From a checkpoint of a small transformer trained on Wikipedia: 11089 steps.
MLP neurons of a small language model. Each row is named by its layer, matrix (up: input weights) and neuron, and shows model dimensions 80-143. Each number is 128 + 32 x the weight over its row's rms, rounded and kept within 0 to 255.
A block is one neuron, or neurons of one layer that tend to fire together. Before each block is what it responds to, as a language model described it from the Wikipedia text at the highest values.

Responds to: Tokens that introduce an upcoming date or period after since, before, until, or when, e.g. the 1990s, its first release, first digit of years.
L3.up824 [149  97 121  64 135 126 168 101 113 111 163 122 162 108 119 112  92 186 163  76  98 119 138 116 160  95 163  40  98 157 100 164 165 156 151  78  89 180 111  93 184 145 149 119 151 134  93  58 105 148 119 129  69 141 109  93 178 119 122 111  55 190 181 109]

Responds to: Closing equals-sign markers and final word pieces of wiki section headings, e.g. ==Charts==, == Legacy ==, ===Albums===, plus nearby line breaks.
L3.up536 [123 118 157 127 111 139  84 202 168 148 174  98  75 125  86 166 162  91 125 109  93 158 137  89 116  89 134  97 124  79 107 123  75 100 164  84 115 109 123  93 145 132 106 132  73 114 158 132 115  90  98 166  79 118  73 146  94 146  96 160 137 106 125 120]

Responds to: Short consonant pieces continuing a word split into fragments, as in Kunst|museum, mudpup|p|ies, ket|ch; also place after ordinals like 1st, 3rd.
L3.up2527 [135 119 117 143 153 150 141 194 122 189  55 113  51 141 132  56 140 131 156 108 154  67  95 131 148 170 213 155 126 186 108 122 116 141 160 140 138 181 131 115 165 112 102 137 114 164 138 119 133 150 115  61  97  98 156 147 119 154 171 141 111  70 117 141]

Responds to: Word-final pieces inside Wikipedia == section headings ==, usually completing the heading just before the closing equals signs, e.g. performance, Overview, Awards and nominations.
L5.up1312 [ 94 139 177 175 136 187  83 164 102  97  78 111 194 111  78  68 132 130 101  74 139  93 176 144 125 131 121 104 146 106 155 102 108  99  90 139 124 118  85 101 104 114 120 119  93 117 164 134  93 129 110 157  79 129  68 143 112 136  82 167  65 133 193 185]
L5.up1327 [141 146 131  62 218 124  59 110 131  97  84  75  73 123  66 168 130 139 113  80 118  92 144 121 143  92 101 119  93 139 160 110  71 110  74 117 164  61 142 136 110  79  98 112  94  95 127 128  61 111 137 123 167 142 126 153 113 205  88 150 133  79  98  95]
L5.up1716 [ 79 166 176 130  65 131 157 136  99  85 109  87 185 107 146 122 133  77 157 111 130 146  88 160 156  61 121 105 120  85 114 114 140 127  96 118 125  83 116  94 159 120 114 123 179 132 150 143 164 113 202 102 131  76  70 123 124 113 102  93  80 159 113 117]
L5.up2486 [128 127 134 105 159 151 174 147 108  81 155 166  96 154  29 116 152 124 120 171 118 156  99 161 135 100 125 137 139 132 176 113 136 164 193 167 149 144 117  92 116 135  96  80 120 143 116 142 113 137 113 111 135 120  97 135 163 122 124 141 152 158 109 148]

Responds to: Leading digits of years (1 of 1873, 2 of 2015) and words just before a date, such as dates to the, since the, from, built in the late.
L6.up320 [ 76 181 191 152 140 135 121 157  61 121 131 107 140 100 145  80 128 184 155 174 132  98 118 135 175 106 158  94 107 186 118 146 126 138 135 131 138 135 120 135 101 108 155 152 126 117 131 127  78 128 121  86 169 100  88 126 141 140 112 127 109  90 132  58]
L6.up373 [141 144 140 124 147  71 118 103 139 154 126 103 114 114 126 102 102 139  89 113 148 111 120 100 151 123 158 118 133  75 144 142  88 195 122 177 156 134  77  45 155 203 153  79 134  88 115 138 100 113  78  99 112 152  84 162 188  78 123 115 122 164 143 133]
L6.up540 [165  90  84 154 136  77 108 158  67 101 109 114 133  79  76  86 106 161  90 144 105 135  87 106 112 158 222  99  42 198 102  96 179 148 142 208 127  93 107 133 129 140 140 170 119 148  94 162 112 136 171 110 114 146  99 138 179 163 132 130  63 121 108 115]
L6.up1336 [122 181  96  75 220 123 146 147 105 136 163 143  83 101 129 133 201  60 184 145  77 125 140 139  91 122 112 149 140 143 127  96  83 146 120  82  86 167 150 112 139 111 115 129 162  46 145 193 138 131 107 117 120 176 148 113 103 142  83 125 163 135 117 174]
L6.up1431 [145 150 185 115 112 104 165 143 106  71 157 199 126 104 120 167 126 146 140 116  96 113 151  97 153  73 139  98 130 192  91 133  89 140 107 121 120 210  83  78 133 112 113 122 135  94 148 132  85  73 138 125 117 181 161  96 170  85  97 115  92 117 162  97]
L6.up1441 [151 135 137 126  82 109  90 123 105 120 125 170 113 205 131  98  92 101  90 126  69 101 172 115 137 139 103  94  68 152 181 119 126 177  96 163 105 136 179 144 164 138 107 118 149 105 115 118 121 129 114  37  84 161 197 122 133 101 112 168 145  62 134 101]
L6.up1556 [145 136 104 143 137 158  77 115 118 201  61 154 112  65 113 156 105 108 126  92 146  90 163 136 126 147  36 184 116 139  76  74  40  74 109 163  97 205 108  53 168 175 119 137 183 139 130 123  97 116  89 140 140 145 171 117 144 110  82 129  92  92 161  78]
L6.up1641 [164 113 117  69 156  92 115 147 101 161 115 120 164 116 105  93 166 144 119 182  65 130  73 102 115 126 111 145 128 200 138  96 155 102 132 117 134 172 130  46 146 135 125 153 177 177  57 137 170  97 142 111 155 144  89 149 150 108  94 116  95 234 143 107]
L6.up1701 [131  92 165 100 138 131 125 137 107 124 198 102 138  64 114 147 134 108 103 180 160 119 129  67 166 136 110 159  92 125 128 133 147 146 105 190 196 140  91 127 177 163 110 162  90 165  81 172 110 127 166 168 138 122 101  67  97 109  93 136  97  92 168 133]
L6.up1972 [114 199  80 133 133 112 104 161 210 130  89 196  41  99 131 135  63 164  76  88 121 111 164  84 163 108 168  76 119 137 103 147  75 107 161 138  96 157 122  86  99 142  92  70 144 144  92 125  80 134 127 133 160 159 109  77 139 154 152 100  94 150 130 142]
L6.up1986 [175 177 140 125 147  63 107 159  85 113 174 117 117  88  96  97 186 108 135  91 145 107 211 190 140 134 124 159 106 155 105 103  57 147  97  37 169 173  92  79 158 144 119 142 140 129 109 122  93 157 109 149  79 113 163 107 153 132  79 122 104 148 151  93]
L6.up2024 [137 110 143 162 147 143 151 116  65  83 138 101 137 106  95 176 106 114 192  98 157  76 102  98 231  90 120 101 183 140 107 187 104 147 117 161 149 210 115 116 160 127 103 102 131 168 176 134 104  85 160 111 154 118  97 136  81 135 124 154 126 100 191 151]
L6.up2094 [114 204  71 130  53 112  68 135 156 107  80 144  54 126 131 126  66 108 151 106 144  82 122 126 126 166 104 136 206 109  78 105 104 133 166  86 127 118 155  74 175 164 133 130 150 126 122 158 109 107 122 125 103 149 123 111 166 104 107 146 124 126 151 100]
L6.up2124 [110 157 185 133 124 110 116  81 182 135 128 103  83 180 116 188 167 103  91 123 111 116 135 117 112  97 142 126  77  78 133 116 137 141 139  95 139 121  64 166 174 112 100  78 131 174 124 170 120 204 113  66 131 185 111 150 139  80 155 186 160  87 137 175]
L6.up2388 [121 142 177  79 119 144 101 124 153 105 225 177 153 191 186  83 134 178 112 149 163  80 145  57  73 107 109 101  73 124 109  80 145 112 173 147 120 190 131  86 161 189 102 102 171 118 121 136 172 132 140 106 105 152  91 110  94 126 122 128  98 160 105  98]
L6.up2477 [173 145 125 115 150 147  47  98  93 128  88 152 107 129 142  94 132 146 116 140 106  73 121  98  76  97 132 104  47 139  52 154  52 123 139 173 146 173  86 137 190 164 149 101 167 119 116  92  96 128 138 140  92 119 100  85 103 108 147 107 111 136  92 153]

Responds to: Short consonant word pieces inside a split word, often right after a vowel or y piece, e.g. Cry-p-to, Sey-m-our, Cly-d-ebank, tem-p-o.
L6.up268 [129  85 147  92 116 125 136 144  87 151 107 117  92 106 173 133 147  65 126 160 115 107 140  50 174 149 121 123 154 160 118 119 122 107 121 158 204 130 144 145 141 182 177  85 123 128 100 132 118 161 132 163  89 177 159 167  88 149 101 137 140 155 134 180]
L6.up289 [ 92 143 118  94 139  86 115 140  99  89 125 158 139 117 106 116 158 130 182 144 160 118 112 137 113 126 119 102 101 115 142 212 116 154 131 186 162 125 104 138 143 116 151 143 152 148 133 125 116 179  29  75 151 107 157 145 130 142 153 171 151 143 132  99]
L6.up313 [103 151 124 116 131 149 156  99 170 153 115 109 142 122 122 117 137 126  99 102 204 135 120 132 133 144  90 112 143 187 102 173 131 107 197 132 172 207 130 190 170 146 163 127 133  87 133 153 134 139 136 150 119 138 139  92 146 193 111 137 146 150 108 115]
L6.up347 [143  94 103 143 122  70 147 142 145 177 119 181 120 180 158 143 137 186 183 122  91 135 121 166 161 178 130 141 150 149 148 158  95 152  96 110 140  53 172 115  83 151  94 118 158 142 138 129  98 144 151 131 145 123 134 121 109 117 104  96  85  88 144 124]
L6.up457 [152 115  72 105 136 149 111 125 106 151 143 132 131 128 175  93 161 116 130 118 148 104 126 147 175 150 165 143  91 164 180 124 168 166 180 141 138 156 143  91 119 171  84 139 180 123 132  89 102 185 100 145  88  95  55 141 120 178 135 123 138 114 138 149]
L6.up616 [190 108 137  89 123 147 197 106 148 125 112  79 149  99 139 151 128 108 144 151 118 125 101 134 158 167 177 117  98  66 197 161 163 160 214 135 148 104 135 102 111 174 110 138 103 139 137 183 104 130 124 166 133 141 114 104  99  95  97 157 132  98 140 157]
L6.up794 [119 121 174  73 136 156 125 106  91 122 160 138  78 150 179 153 180  90 145 156 179 126 135 119 140 100  81 108 162 156 106 129  91 107 166 124 117 160 145 106 118  64 120  93  88 126  47  77 110  65 130 129 186 119 172 128 122 163 114 149 140 118 149 118]
L6.up934 [141 124 156  64 126 105 132 139 143 112 133 102 181 140 152 184  56  82 135 151 121  93 165 160 146  89 102  83 157 149 141 107 127  62 146 193 103 105 167 138 139  90 119 109 146  66 131  81 139 152 159 148 123  68  91 154 125 190 121 156  82  87 149  92]
L6.up935 [ 93 128 124 154 125 155 113  94 167 102  64 108 124 142 136  96 142 116 153 150  71 143 112  99 169 104 113 124  97 153 121 112 107 101 132  83 125 130 101 135 111 139 138  94 145 166  79 116  87 127 125  61 155 106 114 110 126 119 127 231 122 120 131 117]
L6.up1285 [168  82  96  81 131 136 124 177 150  64 166 177 108 138  78 108 168 135 147 170 152 146 137 164  90 125  94 154 116 143  97 131 135 129 164 164  75 124  98  83  84 165  84 117 125  84 134 160 162 103  86  38 187 157 173  96  81 103 163 155 103 177 104 134]
L6.up1599 [180  95 139 141 135 140 133 115 130 120 114 141 141 131 130 187 107  60 158 160 117 136 130 143  64 118  80 162 186  81 116  91 130 168 106 152 124 166 164 111 112 201 177 109 141 163 173 204 124  64  47  96 137 116  88 163 112 139 123 176 165 102 160 149]
L6.up1662 [103  90 166 156 164  98 107  81 127 120 109 146  85 156  50 161 113 143 145 153 175 130 143 146 131 128 125 157 101 145 124 190 153 122 105 127  86 164  74 100 126  73 107  68 147 123 143  96 117 132 114 119  96 166  86 110  66 152  79 151 108  95 121  84]
L6.up1905 [129  87 154 171  91 132  92  62 100 138 110 112 105 122 119 123 152  85  95  87  92 128  85  72 152 137 104 148 103 137  85 131 110 113 174 132 148 115 175 142 160 148  87 120 125 138 105 126  91 136 128 141 119 118 141 115 117 118  82 167  74  64 176 147]
L6.up1982 [154 115 146 105 159 126 135 128 112 122 168 107 142 166 225 150 123  95 144  89 149  94 136 151 189 111 145  59 127 193  95 153 104 183 134 140  94 134 130 122 114  94 113  62 132 156  98 111  92  96 139 129 121 131 168 142 140 139  84 153 163 110 172 120]
L6.up2005 [166  84  81 110  73  81 153 127  49 154  77 108  93 126 150 133 105 144 146  96 111 149 150 106 128 160  98  81 101  81 102 110 103 177 181 175  76 127 139  98 115 115 158 123 131 160 161 115  70  92  83  73 140 116 125 165  81 158 153 121 120 130 121 103]
L6.up2460 [137 128 153 111 149 145 153  63  88 121 161 127 101  85 109 157 185 189 131 107  78 115 137  88 188 178 133  86 134 121 171  88  94 126 135  94  62 107 128 124 125 112 167 139 100 109 102 141 127 186  92 111 118  92 116  82 146 122  91 192 131  36  95 149]

Responds to: Word pieces inside Wikipedia section headings after == or ===, such as Other uses, Early life and career, Geography, Breeding.
L6.up305 [ 89 141  92 167 146 166  76 166 131 128 111 110 188  94  84 101 144 162 171 116 103 105 123 168 116 107  79 147 103 123 157 191 121 179 127 124  80 133 136 124 182 101 166 136 125 168 138  86 135 115 158 149 128 107 160 137 165 141 109 162  94 154 142 109]
L6.up768 [ 99 201 146 153 108 100 137  97 158 137  75 165 147 195 208  71 160 121 128  86 131 160 144 120 132 117 116 115 116 215 174  96 111 123 113 119 121  92 119  71 102 119 143 133  72 132  70 118 105  84 124 166 115  90 153 147 110 143 138 176 122 122 179 124]
L6.up833 [129 113 138 136 114 118  89 166 158 187 114 165  52  95  28 129  84 134 122 176 112 161 141 108 120 134  64 163 163 127 160 115 106  83 121 103  89 102 132 168  71 128 117 118 158 124 131 128 136  79 121  77  84 128 107 161 126 143 108 148 127  98 137 158]
L6.up1156 [142 114 148 164  99 111 113 180  93 143  55 130  74 122 125 155 151  99 183 125 149 109  94 111 191 135  67 182  83  85 116 139 116  93  57 178 135 148 147 127 136  92 154 109 195  85 162  98 110  82 148 116 160 186 165 105 101 147 171  95 138 149 144  67]
L6.up1365 [142 160  89 154 120  97  64 129 120 110 141 149 110  91 141 113 148  83 117 146 105 125 125 158 117 114 139 143 135 184 132  75 146 130  52 105 133  99 109 124 161 111 147 150 136 128 172 125 124 103  61  63  99  87 104 166 177 146 136 176  94 178 209 127]
L6.up1645 [112 180 128 137 120 136 113 175 161 162 163 119 118 141 107 160 140 134 127 130 174  94 120  74  98 120 157 117 122 112 135 107 180 105 110  52 123 175 187 129 124 151  85  99 102 183 129 129  86 140 130 123 180 167 110  99  87 113 110 109  91 175 131 123]
L6.up2062 [181 103  88  96  46 142 143 112 166  80 147  95 187 138 167 170 111 130 108 137 181 132  92 125 123 190 116 139 117 106 130 111 156 188 120 142  62 115  99 146  73 116 174 134 107 101  79  85 162 112 135 123  84 134  21  72  95 177 114 156 104 137  78 124]
L6.up2202 [102 126 109 117 147 111 134 126  83 179  65  52  94  87 103 137 129 131  89 159 140 152 159 104 161 131 139  82 185 152 161 161  98 122 129 136 116  89 123 158 143  74 135 165 130 119 137 107 116  92 158 201 133 163 157 148 119 159 151 165 134 117 140 117]
L6.up2249 [ 90 126 120 165 152  95 118 107 108 113 161 165  74  98 106 188 141 142 128 152 130 146 147 130 100 137 151 181 128 103 157  43 137 118 165  74 128 110 170 126 111 170 116  87 105 141 166 100 187  99 165 139 122 176 131 179 133 162  99 168 129 121 169 122]
L6.up2256 [172  97 128 167 107 138 116 130 142 105 120  71 130 106 194 111 117 124 126 166 167 194 141  83  71 171 215 129 188 121 137 172 105  97 152 149 140 112 147 183 146 115 107 100  85 133 165  78  89 166 127 120 105 110 116 163 160 136 127 182  89 121 118 110]
L6.up2342 [123 134 118 142  86 158 110 100 119 188  73 117 152 158 159 216  98 170  91 135 129  99 150 125 104 124 117 140 128 154 204 148 165  97 170 137 133 145 160 119 148 129  97 155 121 105 169 142 156 127 189 140 131 195  90  92 110 154  72 126  98 113 121 137]
L6.up2350 [165 120 129 213 107 105 124 154 104 173 106  85  86 116 138 150 148 146  82 117  19 120 112 153 100 126 111 127 124 198 153 124 139  83 129 112 156 101 115  94  98 102 167 132 103 156 123 111 107  85 123 182 117  88 134 118 127 156 122 127  87 168  98 128]
L6.up2375 [102 163 102 105 167 157  61 126 116 148 157  48 122 174  90 132 152 128  57 101  93 114 145 188 120 131 123 109  58  86 183  69 138  85 130  78 175 103 106 112 189 135 127 170 167 168 179 114 169 116 107 133  73 107  90  75 178 127  96 143 106 173 121 119]
L6.up2493 [122 106 108 154 135 124 142 106 144 149 136 121 154 130 140 135  95 156 170 122 158  50 116 152 102 123 108  58  95 176 157 111 127 137 120 111 158  74 132  80 112 139 104 108 109 145 119 129 142  93 143 146 162 109 136 123  95 206 120 161 124 167 197  83]
L6.up2559 [138 136  49 165 200 165 152 103 152  78 149  89  63 145  93 118 151 136 153 123  83 134 118 177 101 112 135 156 133 153 105  92 149 159 108  66 141  76  69 116 153 124 140 147 162 135 148 177 182 166 165 115 127 125  80 159 127 156  57 157  46 135 147 163]
L6.up2599 [115 126 138 152 143 122 101 125 138  99 100 145 122 133 108 152 116  83 141 125 138 132 183 200 146 146  99 144 148 166 101 122 123 118 100 123 135 118 127 102 178 164  76 138  95 143 126 158 146 173 120 115 144 165  91 156  41 113 122 133 103 155 129 135]

Responds to: Word-internal subword pieces inside names and compound words, usually right after a piece ending in y or a vowel, e.g. lady|f|olk, Dry|b|rough, Honey|m|oon.
L5.up225 [140  80 120 133 141 175 129 124 179 138 154 134 110 131 113 129 115 132 191 137 146 111 132 123 128 129  80  61 110 158 160 141 101 144 189 101 129  66  91  86 174 193 139 157 112 175 172 135 119 136 143 130 105 111 165 104  95 121 137 133 137 168  87  98]
L5.up1550 [ 95  75 108 131 148 133 123 119 120 133 132 113 136 126 161 131 160 153  86 158 155 106 153 142 153 128 170 196 147 181 149 123 109 132 129 210 112 134 137 111 156 132  92 102 133 166  85  73 124 127 176 174 110 124 126 100 121 203 175 132 129 117 103 118]
L5.up1787 [107 100 130 142 187 213 145 113 117 182 107  91 164 130 168 122  36  66  99  86 115 140  98 107 174 111  95 112  90 124 164 185 135 135 150 162 144  94 142 175 136 182 150 137 115  85 176 125 105 141 174  93 124 150 160 123  99 154  83 196 150 125 138 115]
L5.up2064 [102 109  76 142 105 220 140 126  74 203 141 141 183 128 172 127 121 137 102  89 124 113 154 192 180 165  49 137  84 121 109 143 133 169 192 120 177 159 112 126 106 120 118  73  87  21  71  98  95 116 108 143 127 177 102 154  84  88 124 153 125 133 148  93]

Responds to: Tokens inside football league, cup and qualification names, season years and match scores in club articles and standings tables, e.g. Liga I, 2–1, Qualification to.
L5.up112 [ 98 108  85 112 160  94 165 176 101  94 131  98  97 169 135 130 127 123 157 126  81  91 174 113 128 148 155 167 170 153 206 135 110 123 121 133 136 101  71 159 103  85 147 174 189 173  46 149 129 153 189 117 111 142 135 205 186 109  73 130 149 108 166  94]
L5.up1538 [ 77 115 136 126  96 130 111 137 165  95 159 152 145  85 146 164  82 114  83 128 140 126 151  97 153 115 117 117 129 156 122 156 199 130 152  76  64 138 167 158 101 185 111 153 103 149  98 115 161 104 157 100 127 101 101 183 153  97 143  68 153 185 118  73]
L5.up1770 [ 89 104 102 121 143 131 192 124 153 145 158 156 164 122 106  83  77 166 153 127 196  88  95 145 183 166 100 131 164 165 131 115 122 110 127 141 124 136 107 129 188 139  75  79 181 142 133 119 158 133 145 155 104 120  97 149 114 158  91  54 137 201 146  87]
L5.up2235 [ 96 128  69 133 112 203  85  91 136 144  92 130 162 131 105 177 156 100 137 161 171  95 132 126 157 101 168 171  97 120  75 102 123 187 115  76  96 149 156 131 118 134 188  84 149  69 113  90 102  85  82 123 121 126 167 182 105 114 118 130  98 129 169 204]

Responds to: Tokens in sports writing and results tables, such as table column headers (Score, Total, Wins), score digits and dashes, team-name pieces (Phillies, Racers), and words like starting, loss, tie.
L3.up1214 [153 122 112 142 171 133 154 128 116 104 142  84 155 122  92 110 103 172  65 170  63 154  83 150 162 112 146 159 114 134  68  77 140 128 127 119 166 158 110 111 127 171 146  68 145 116  89 128 157 170 113  93 150 122 127 154 188 162 162 129  82 163 158 113]